From a checkpoint of a small transformer trained on Wikipedia.
Training: 762M tokens, 5666 steps.
MLP neurons of a small language model. Each row is named by its layer, matrix (up: input weights; down: output weights) and neuron, and shows model dimensions 314-569. Each number is 128 + 24 x the weight over its row's rms, rounded and kept within 0 to 255. Numbers have three digits each.
A block is one neuron, or neurons of one layer that tend to fire together. After each block is what it responds to, as a language model described it from the Wikipedia text at the highest values.

L10.up2088:141116105119099144133115141135119147150114121148148144122097157171119130124147156095138166176112134127123116125107123125112179121120140130118102123102136159137089149114100183095101101144108055079133111133123110088114163146140095098112159173113160119119165107112128097131072108137128141140139088092152134141142130126156140132084141087153077147137154107168098117107126151158120100097155122090140142179150112156092134116108143095135115135122108150123145172063116160083126092171110167147098128093127110141170102127135142114125147132121141180130121118144152083136128124138117129109137142108120128140115114158144170143121065138104122125160162110153144157145153097120160121127153122167146158134131122105140114148155139131137122122149133155147145155100178095120145159142125114
L10.down2088:108123127105173198148136114156121151139146129140115106126102133099091130124123136085128104113089143123178117154178082113105145149076135130137141096098137115124100133103119094147107157148148134127133149147100119141155109151134110128107072136125132126154105151166132155134135135112140155147150138085087103130113196128074100100105145098107116165127138108134126109112162145091060158161134141116146105117118097154115121147137113103112115101151163120129116118150136149161119128134118134124160103165120114133143135107098109126126121099098116147095140147140113085145133126114100133151103137108149128135163127128116098095142147146121137153124123121139142131132123154119173150110159153116116099120188135070112165150149141133097135100097103097124131136113157155108152116146131129
Description: Mid-word foreign name pieces

L8.up1862:110143165113183131151126101104126131126091107110129132149127128137114155121100123148137150151130118113110103129148133090120135125130121181110047158134140113090142144102149124154138155163118157111117131140097138116104105101112178109151136163147081124126106115151089121096125069162154120113104123108134115129137116116114157092118115094167127130125152146134115120155173122144116108125170147167114115130148158125124088101114154116144096121109115123116127108125171109136137086123096094133050127147160153126111120112115130118131155125122146100118140095126099101105188099131155103130144126157119101111110146148130147141179123110133183123123081095159104117148178131109168138139134147076105114155117132179130114153172137141119148131177111135120139105122093121098172121135099159
L8.down1862:099103125146113123140095132143103142126125099149144134133092119145119106128139127143132153148101134154105125162148134133106115110160125172122140142162110125095133115077126117199100132100135103090154123134159109147176109144149161101129144174123124144098112120159149104111105134082127149149098130147116138176140123149095142155112181139168130167118114113076164107169111099156122148161121170112121115141107115142122132111139124151174115123082109125137144107148135117178118089145110141122101131116136140127100122157115148128181095148067117133135174153106125141131133135135160168128160123161123114138135125121113149146108125140137117179134125167117150159128142081133162143167133150113147153109154117117121146152147098102157139137121135113124108161086108123111128112134137076
L8.up4286:112108136134154148173163119121094105106112136144132163142115125193112120103135058123086128157114148135108126165152104125114117115092161154110136140134161149119131114170147144137124148118169119071151147108102145162146151131103142078113116093146149132113154155112126132118149143130123087137107108126138106102121167137092125136116100129104117124143134160125118129116155123122102080115147109065150130110107148170095124137094098108159146084152118129174149068082147140130155086149143076145106116137157120151109147124154108059127090108138133144158154076086169120108162122113177124143118106120070147126130139142179136174181117115162148115134102147113134134132097098127123141124126101122132094128093135098115132121091143086112157118116120120106127123141105157117110121114159121
L8.down4286:088138152145107175153088165139164153136128138114152191147114161169123076099125130137148099133106104094119133121163104140118109081129131084128176140146165110119150161137152125093159162168117163121118163173129120124161128103130147129122163146135156095164152068114119135156125170118079121136161118081126112114105153133123077147139128117099084107153132075153136136121149167154122107122129076098126117130165103144164128110144125180126156112099084098086124166103092159137121110142111044137119144118095161127144136124127096109170133106153125150115143099132135119112108119188093149098112162115132106143123136166119129090169130160111145115079051122140111135145137134153144143118104151055085064110125154130088131118118132148130156123113163130134114162112120147155107120147130100
L8.up4938:115139155109135131136143149138142162125113066165134156116142147098133098131087102134138146116127146109137147109126157094101089154113151164161138099138139115118181160195132162141110113089113112117160137171106133083072117091094103147137157129137151167116115167117085110123120167149093119094182114143124133129144160142148107119135083143121130132112146140178126141113147133129135078144153089125132150106121111148120118128122126132157129129125115143124135080102152145156158114120161128125083131147142139103102131138109101071139112146090118126119149109146115095123125151138125090167153143126092131118127110138132121127152088170159162144092111152122140172133109112089116112128145145121143094154154150137100142121158145161110126081115110110103093106168134170129143130113125128
L8.down4938:116151134114143103091110137145149101104133099148131113164083154168112115103137184120113147107135127163125099129129132112141155149123088132198093138149140157110090143184138163109161103103088168140152162131125162112131114087111145118095119152107150151172140136121097155105119145132172139140151108182108122110145138156175085138129074102142134119102088113118138139099086170130096089142144147122154144109131136156086137143142153145117131140146137144097108102130134128142140120140126172093124091101163115098125114163166133110152119160146131121104148121118139127125098157154148121116093105161102137119131117107097146106181106090121155145129136162141119149120129130128127156120120085112164101101143163116154152128174125137122145122114160105130152118142132124075164150132137122
L8.up5260:149127133133139127152167145138144158126092143170090157134112165144071110188131115122148137090143100117134111082135130075102103138113092150132143142093119115132159126168099143161119125136126139108164059144153123113152116100128102136128104151093206105126131142113066113114168102137140121146130104094130142121099136084141108136110115129137142142086120123157120143086108149135113120131114095091137108135133127150096157145158160126160118117109106132144154137130170113084118137121099129143135128138166128124111130113124138087126126114138099122132131150142091127070143143141164100136131124156088147123106101148151132146132103130154133130153096124149128144122118100121115135105128141116165141163119145128131139163159136111141126097067143131119131113130136142105119127118152142
L8.down5260:134172090126111127082158070167144108126170145127179108107127158090126107108097156146138126146165123170103151183112119165096137122108132090123106100151148122106113155167143103155086118151133123121140095160099149157146130120112145164155125150123142135091103120143145128155158156098112171144140131141156100092121123146113126091179088141169143143141187197101131092131160143118122120177100141102139127101075128106138149111119094109135124136084105170133147147119107154093161139108104120143100138094182141144111114160154104133119128102089143119111134140083148074181103136113060127150091059134106075143109160104154134107101134103131120123133106151116152159107137155086114127111146116096112124123124123135116109127131112150112155092160145108126164113120113122144122116159100113
Description: Score and range dashes

L3.up389:132122110160133146115135152141121144111130091164136182090146166187070118103084137094100098115142140094143153150123112122120146110113131144136102151112133117107137162098107114103173122090114135135111130120136136130132128163125126114138193112152127119162141164131126163146142128158075138118105121108077135156155123122136130154091135108137143100140156129122120121123131138118131147108153126138081164142150115154129109144099148141154101155111151104103113189146098109147136105161117122133114148105130101145127145132108116133120139126156161136172116124120123129125091165158119188167142108096149101111143147112136118171127143133116147164147091089138152145094156147132144154171141155106154109109096184089124142092131110117130175119145144088138138086118072096108144145153122111
L3.down389:119148109159146122136129124117134147141084092147159097111110160147127102191158111147105118160139114126050117106116146174129145117117117155165131152091170121190113150133115125101104118152091094183111117145131130122109146195118118112148149113113111137134098142091139158114121128165106113128150083141147114120099094148138133128126088118170092105145125139129166146157091144128184127146083142112129112133112141145130118140133163110103123148165094113159122157136122114115160136143135151123097084090110119114109116127102119145133153092161119104075103117106159111152115106161157138099095127115156068111127141138114135146116136144141173108129158110115089086094125125158156151128136104099123133070143187135145070144119113120154132169151124193152130128109124137117112109120162156
L3.up704:126113067146166125133126162100133094133140095116135145157123137129166191123147156111091142123147133127116111159175113166107091143129124126093117111159157067144155119136100097168168134166128123133125154132179138119114138169112166131111133109100122137074119154126158144125093059188106141094125124149132111144101112114172136120079069097104102108097120143131148111120131147114130119153145138146123108120125155125112136124143102181117123117101141118064177157126140113142181142110163126134147164161092143142141101107105106124132125159139114137129118134137119138173122118102101112115136104175118144148146129148095140115138131164122170116165095175072087129130100126123151127132129155111122158105127128109068088127131097147107105122113114098093133107157146102123140114175160114
L3.down704:119117135127152134099149158112114129130113140136171112111144099149140173123168182063161114113132166139110117129169103102147187099106117174112082108113142088112124111123140107108115130134092078090122162133134140143152148125149134157090148123159101129154136162062123128165126115109107108119133123126111178134103129115111188099137108136147188170136144154106114065137113109159095114117102164109114101128133115109168104140124127124175126117127110149088128092133151085118141106111128096118118123116134119143143176103165130104115129160098135108152167164142129105120154161095134104119089103132093095176131125125088147100125065149123102122110106131116131144146137117098102113116114156177124114152113136108188153115161110091106131149137100150139122131165129100152138126116107110
L3.up1991:126138175112134086126158111132130125114110165114162087124123139133115137141116109066128180103137180162066102145119087173170085112168151083140113158152138114126117099139112126121188135100105135135138128107133150121099193077143172111147166148125110061127123129109103153114103162168115145127099119165140101124097135184126136122171156148147138151115160116107150116128186104133139086117092161147159091088129101101124132157089139111159167131146077169165105168131089108114151160154123109114146097120177143091140131121132106143134098110123143114120129084130174149161095097136143141139165159150120147143070122119092126136151094153115133102129102129131124129097107141147163130107085096110157131115122126146155150098109129155155108124102102115118126164135137148122095098131109128
L3.down1991:140155136113112114109154175142144153157117125159111093106117128134166136143173106107131120122130100131136066124104123168110153141130129109124138115149123112095135125145119142154140107105160116143139137096142112120141108158150117124104125082117134097138125113097144138136105128110144143115114159137139121116109147094102151119110141127173116126159109149150116099138128139117111137171137134077098109134126133131121103148127094168126186147115143135170150141115137159119091062099096127124097107113152109121139126119128113092105120107145105141154157066126097136112127114118146172144100156148112067164209146129165147137099133171144099160134145156140098135101106112146111120143120072099124118094158106104143100117165135100120164147120097151135095153138129128132129091118162033
L3.up3890:126112080124128121113146132155097110068109172105133134105098125139092124127075124165147181115128178143082133119107144071106167127163160142151133126157145121151088147120138102102098113102077123143093125109134180131103171133131104114098134142151115109158147144134110112108067089141101188110129119108168131135121120161056140142127159088081128111133114090127140121116132126113151121173111152142113089122130165139134086143130129118090127184109147141124111104112132111142152124112138129128083113084092112098145127154128098167130168126121127094150157104122131093145171109139178157176119146176158115087115161120094161106127099122138162143128120152088109127108119150124128164152156163135133129127110194145088134121159127126148091116144103107125127120097166099127137091112095132
L3.down3890:153102167131111084132093155159102137086149096106151178174096176125146117149158108131084119136144101151108120092176132155131166122148129122147073125116083183160122164101110127127134122127159150157179135112138115087156108197130157128140140111122178129109108121118127065133131129106135127132158135167131122128110107120094127147137115111167119138145109149087163147099168135131163162147127141160080137161110150154112131139115133142150093119128149135144125144101154111126102096180130106117100223112131151119141116141084120101091118126147130116125143114136142126119108110132104126150113131144170101136133169114158126117104131131163100124113161127112118141100130092163150114178122095109114151098140103107112117145122103110099085145120114148134135123113166135159146060171140169
Description: Mid-word "ah" in names

L8.up1373:143192142157110144113094131137073144150160075106094149140107113135154128154115135125154154117119167152168176156151136144093145104149099131143146093123089131086131151102166162087138155121129147137131143148110097146128159146103125114146170101178137129121102135092103108124103127157142134126105124167150145114178152110177109106129063170099154147103089141154133173136116129126080127145130084157111121118141171152121132133168097131142115097118129104173160113133111150162122131126124118125130120119132167129113126150160141168135105074150151134137150090128147125146107169106067143107143151106106157138153110139107155107185129131152132163097151127143124116075096126128096111106123139143152137133111141159123128138132144141087178120057142150120127144152129128166121114110097128
L8.down1373:125131114115137093151099114118091086146095101130107122125155122158120105145122158121128124118124139173093101147135160116165106147103143118141118162127156079125127118107148136139113126109102118119133099121137119112121082153153151111111108139116127140118110186075129161125100163158106108125130178141117113113143138150160160126092128093120124131098100123099163087122136125108153148127124134149162122088150099145107125190128116168109120120061102130116130146071086139150108167112146099150099145127129110128155163156100159160109113109151115160101093121098136110144125080138137146116115116163101137129135169116164142089134128169117128116152163125187144083155117138140126153123098083148151084124166125137153150115084088151166136158149140136164111083149111140095161152100096152
L8.up2733:141123153135171129109112087113110128092114141124089131122119190152125107104123154132124108140147140141134117140105179140116122130110133100166148120149097131122128112157165143114110147100119123113106130137180096159123123121098144155159145135144158141154107173134094164129136117132098116099156110163109153160137174160155114095132087086156110147136121121112139193158109107128151140140128117084114123151174181128123119105137135143126112149155081079146103127154105108123148108093138147110098081115123160108130153141169114088143165120132095110155112093133096119128126114120120125143094134114070126140149154104132106100150118124105138130118120153162134101107115123166129083154095130124128114124116134107150159121141091095116122105104099111088138145130118135130145155116130113
L8.down2733:131183122156110130134165146161133134130147122134162138103141147099139111135099116087139121094141168127117163122118116129115105143122124086113137130112141098107128138153140106140131139141116146150155142122140130135186110091147105059107101110113121143145142109117133114115155120066097145129161128124140138173093129094118121135109125119118094163086140124172166130157135102129148109126143131099144153137091152127135108150117138143110130129115135109141149138090100144138116135149105102137136173114112078104110098117128131148145111127186097152124124140160093103136138169157139123150128145117134121171129151119125104104116178108115113098131118106133162123151097148086095116138137108080128136151106103115118188139120145153100156107158139128132142145116097085135108107117129136
L8.up4856:114139140110133151155140152121132154137097119107100151146160156100164126120088106101139125114142143109122162119087134133109122111164136104141113146128100097138124144114097120119099148110143151180079144156096098138130152091086119118118125133134148140147134145109090144135128155140113068140175135107107116132149161102166164104119086146172143144138125129100136168107110150145119118121123100115112159136142124120085132097151135130120126110125108110145122144158053146121131139137124162128136123129132145128145143165114124124146125133122122128130140110149102098139111128126169159135134187124114143188169108143099094132167147127137118145133109144165117097130122134187126098116117164161124108138134113099145114134118146144086133101126123107088095166106125129111137119106180133
L8.down4856:126178107102138107140134146152134193109112142125100116097103158146157151149098079097188128094111163130098145096133114114138130104148136126093105097119090104106103144126136129116149106118112137120143122129150133083115138151120124118139136158161138127128066127128100111087113123111129107106109169135155143126146151145135171156080102120124153141118128171146175165124117120155106077104164118131103102143154186131139154143130118165143118140106120101127134088117156129122153135146154120118159133120103154144148134160150170131136088168143116145164142134092160124149087132139172144108090173134121142147127136110139154131118096129122117151105141139107131158120091143154166107161086152122151132121117125105142179141093111153124124100171139104174123124157111124075149090131144135
L8.up5285:076103116130150134113087121138121136137133107188116133121165156141148126102134103128101164139124131151146153125094134124135148110124144158153126111125117110066130177146148177120105099134098150081104089127055122165103103090086155118137138088135129126136094091129088162136103131126138078150163085105145117159164106177156148103133117134138114118132158159098084129078131120144122088136130141152149141118135132122133142108180099132129104096106118123151113136128110124149124122092170105104160134120157129111157120139107170134174130129133104108130125124119092125148162121128113160093088146143138168132146113151138123167126142132132138106144122131184116133112174145153112122159103116101107119144127140145112111129138182140124125110160123118126101135120170158138149106128137146
L8.down5285:105151107100209157138131120138118142142121140155112144139079162133103143113135114090130126106120124132171098114140101108111105135130140122173110124121105137119099124127146137132101159132108112111172138117113109079167102115142166183140138167146085101151118089119100148110120113115118115119128131148152146135160197160137131107122146120109096147106125080111111110130091070099087105154125140104107125081148168135132141122097141188151113146110139091136139123130088102129127124126166132110101103120065136115153154147119161124140109142141103146090129150109142120118165101166136156121113121114108112145156116150154115164115151126122114136104124164133110111104116164141142147101114130122130141107110138108128141119136149079118163140152106120112120175141126160155125131139131135
Description: Year final digit

L3.up353:147120169137149143149121137133109145114086174136131121075129135121099160145192134119107137139127136124141128126144138154155116173134115094131121141162081081153141121131171076125158137160092082147124146134098125097151094086125092126138142153179155155127073107161100134102116131080113143158081124169096157133101151064159131145154135156175144138132123141089127138101094114105141133164140059160147112161141107101148099120155158134103105124129117159114078100124140120142139129114096171128118125131156113124174120132119147126145108112134101100143122174171140094103096100106159074158128134111140172108139149133149132115089133080165098113136123087116100100114128128127120125103068108140124118139163138121118151121178121153130091157142132145164125137110171108124109121121141155
L3.down353:087149126087168132104110134105151087101110090142090170130118148101115092104069129148147124113146126145105141116084143135115103130093139175147121133110145138068160105140160127134185152145160095117131116127120089121148128092137134111135129140119104148141168114087133136153152138135116176114104111130109155128119153150130136155166077101113128107124080158153090100073143121130099128158134114135109122119107134110133148118122132128141144101138121090197109170134094120110106175153136131106110113149108114130107120092155156075116108084093146155147109158191146118095131119115149138111093138120081127103127139112119138121113153105133145150139133074123096111128157140180118129137143103179162123084152154125138141128152129150121168110171114120131131121121111125090102115136144151
L3.up2380:152125149080121151161130162123106133136162169144153116089145164125169111149141142137145130164090114135139112102173125146147114191104131136151125177094146150159121136119164110140109113106182138143127123136149141083133107132103117146102125156153119129122117109112156110104120123171144145139138130163135120110120092139142098138104099122123107136131116129112117126152136154081124135139128150121127169164147139188151093120142091113113137113121140093108157118171157149140104139130111131142063139111120165128151139159124168144133146151166091144125123162093097171144154126108128169157099124139102149120155151138140118150128137155120115137091120092162132136150167136161113129130167190117158089114127133100167130103154137146119109113141143146139167173129125115111162134096140123
L3.down2380:119149112100136146111125166082116121097118099082144153103162091130120157145087140124129146132116144127144111183154177138144128121159126118148073160158164087123080112132156121071116145109139153077127126151136116132098130141122132138126118139125139179124083149140136115150076120145139142136153140142144178124127120113117122139137137128103125069117152121144158145108125136118140117122132126096147130155129109149114140167116152103158033115137104122113102141166116135121140138141134127133142129097128121128151127125130166141132113141049158120107127163115146179143102104162153104136114127109096160098121121135105164144124076134139133114133113097116104119155161149112142090111108149110158152171109124149086159128113126179129132140152141152104161118103085136116119126105137185
L3.up4013:167144142126115128106118139108060116116083143102141144139165144065120132116160099142149082137106118128154122120162115147154103120118123121149124096114095122099129119135172126136112140131161125117146143082122131087141143099097125168169092128136111142109082150123129120110191136116133147134183132114148145176120129119147159150124137142121148148135153128124161104101116125144132112161107116139154151110139121100140122162162128121100123143098147083115109117131143134144116160143108155113099144129125111117143113132135146149151144158127130123155106143139136117158115130134065120136143151117162115160134135137107081184129102119093162133137124105152145146151132164081098182130123148155137133130118127113143143171142089157175093130113138110114117100120092095146131115115138160
L3.down4013:057154100131106171119117116135162114143137106120152154097086108115140146134149129096124178137138137111100121155116127142133164123112153138156177144112159109156116137157158132132118109141118097159125154129124142169147086129145125139153137155122123114131143169098136076125115090118160121161115128090123135153138143115126139153114178117124158106132179087143089146090098166175085139111129172163125134113181124136111102103106129144119141140157132123099145159134125134137112099118127117101134114127155111124120096118124160120135114100116121121122136148147129159166137143084139160080150105121160123098134115169151092140097160153141122156084136114076102129128174116173168143112098084163129159153115124137136124111164131125120146110163122145150113131158103141088109058182183111
L3.up5085:106102089135122109140089148110149112123132116165118118112131173086073134117151162146197143149139106127111126138137147136181126142102113136097139127117089155163094151131154147121121129144121177120116126096108124121158094134102100140098139115146136124158159174134140150138112128158130109134130155128098105154185117108126150092108144147129176093148174139111109140111108155142128144126140133154083157111115115160159161115119066149154110139113156099141121109196079102121103169112084102134114125083109153128176128149166124075144150139125136158170128133117126138110090086135139132135154130134138097097110153141137135114131064135176140145121119118176145133121131109101130155147109106147148086126134129137122153143200139137128116116136171132133129164105087176108122176152141108
L3.down5085:157118084109149095173118137069131104103096113089154115120168112102072107120140115106098042140122148152100138128132124116118116118141130125134151093105117166129153137141104130180128156154136112123151111142091160125092087190150103124109143146109106120148125118130133122103088137131140088161158103126173076085127097096113145122097108116168057091115158135128120109147152113126097135174108156091136160100118090094130147156112126104110112141153105139126131176154105134144161115107134154126120128134111134121140138170103162156145132155105099112087113104165129121134108131122174181166104142162154135111120152095156127160078118121119095080160146124104132157144138114164127132132135152077165122148126118149169082108076094093130114154128142158142122081087157121108109109168077138
Description: Final digit of years

L10.up925:137111111116131113170107104160142103145159171156133115147113163103166093152137133098099121138123121125139132163137150118132140122175105113119155156107088117158100173101130143130074121120094138109186158128119090119134107130125079102145151133112128114134087129146140115141121097111070168129135112098172132143169148142133112116124158103141119145077102109141131111124121155127108114162140123098136128133151137132131166103173136140142132125087110110118177157141093111106128118122111158129142078152154144125141107154149158156122129140149110117138176145146140133176171108139123170162113111086104087119133114137123081156128151108120101147143113113130157123107155096141107139185111095145123117136096160144158183115098139132119131141150154170175140093126141150112142112117120119
L10.down925:146095148147147134174167100109126161106119152074145134088156145100127138091135151147116090135139107115150120138159100148125125181087124101154109159172135140155147121133168127108124131122125165142101102120121116159096144131154121115133128111104155168171133191116106130091112138119119114110144154137125148141149169143154115101146117098148143127126116124110086140121134123118139123175106107132128130115124123149127137120132172114158105058099140132104145114139109139118115161114144110122137117117153156123122119117113178122133139125107140124069095110117146107127155117068122148105141136131121122131166150091103082096146133094104102096141110114185104083131098143189140138143114126129142122140154118185143131127105103152105118096106140133136134078130121151107141128124158099
Description: Final digit of years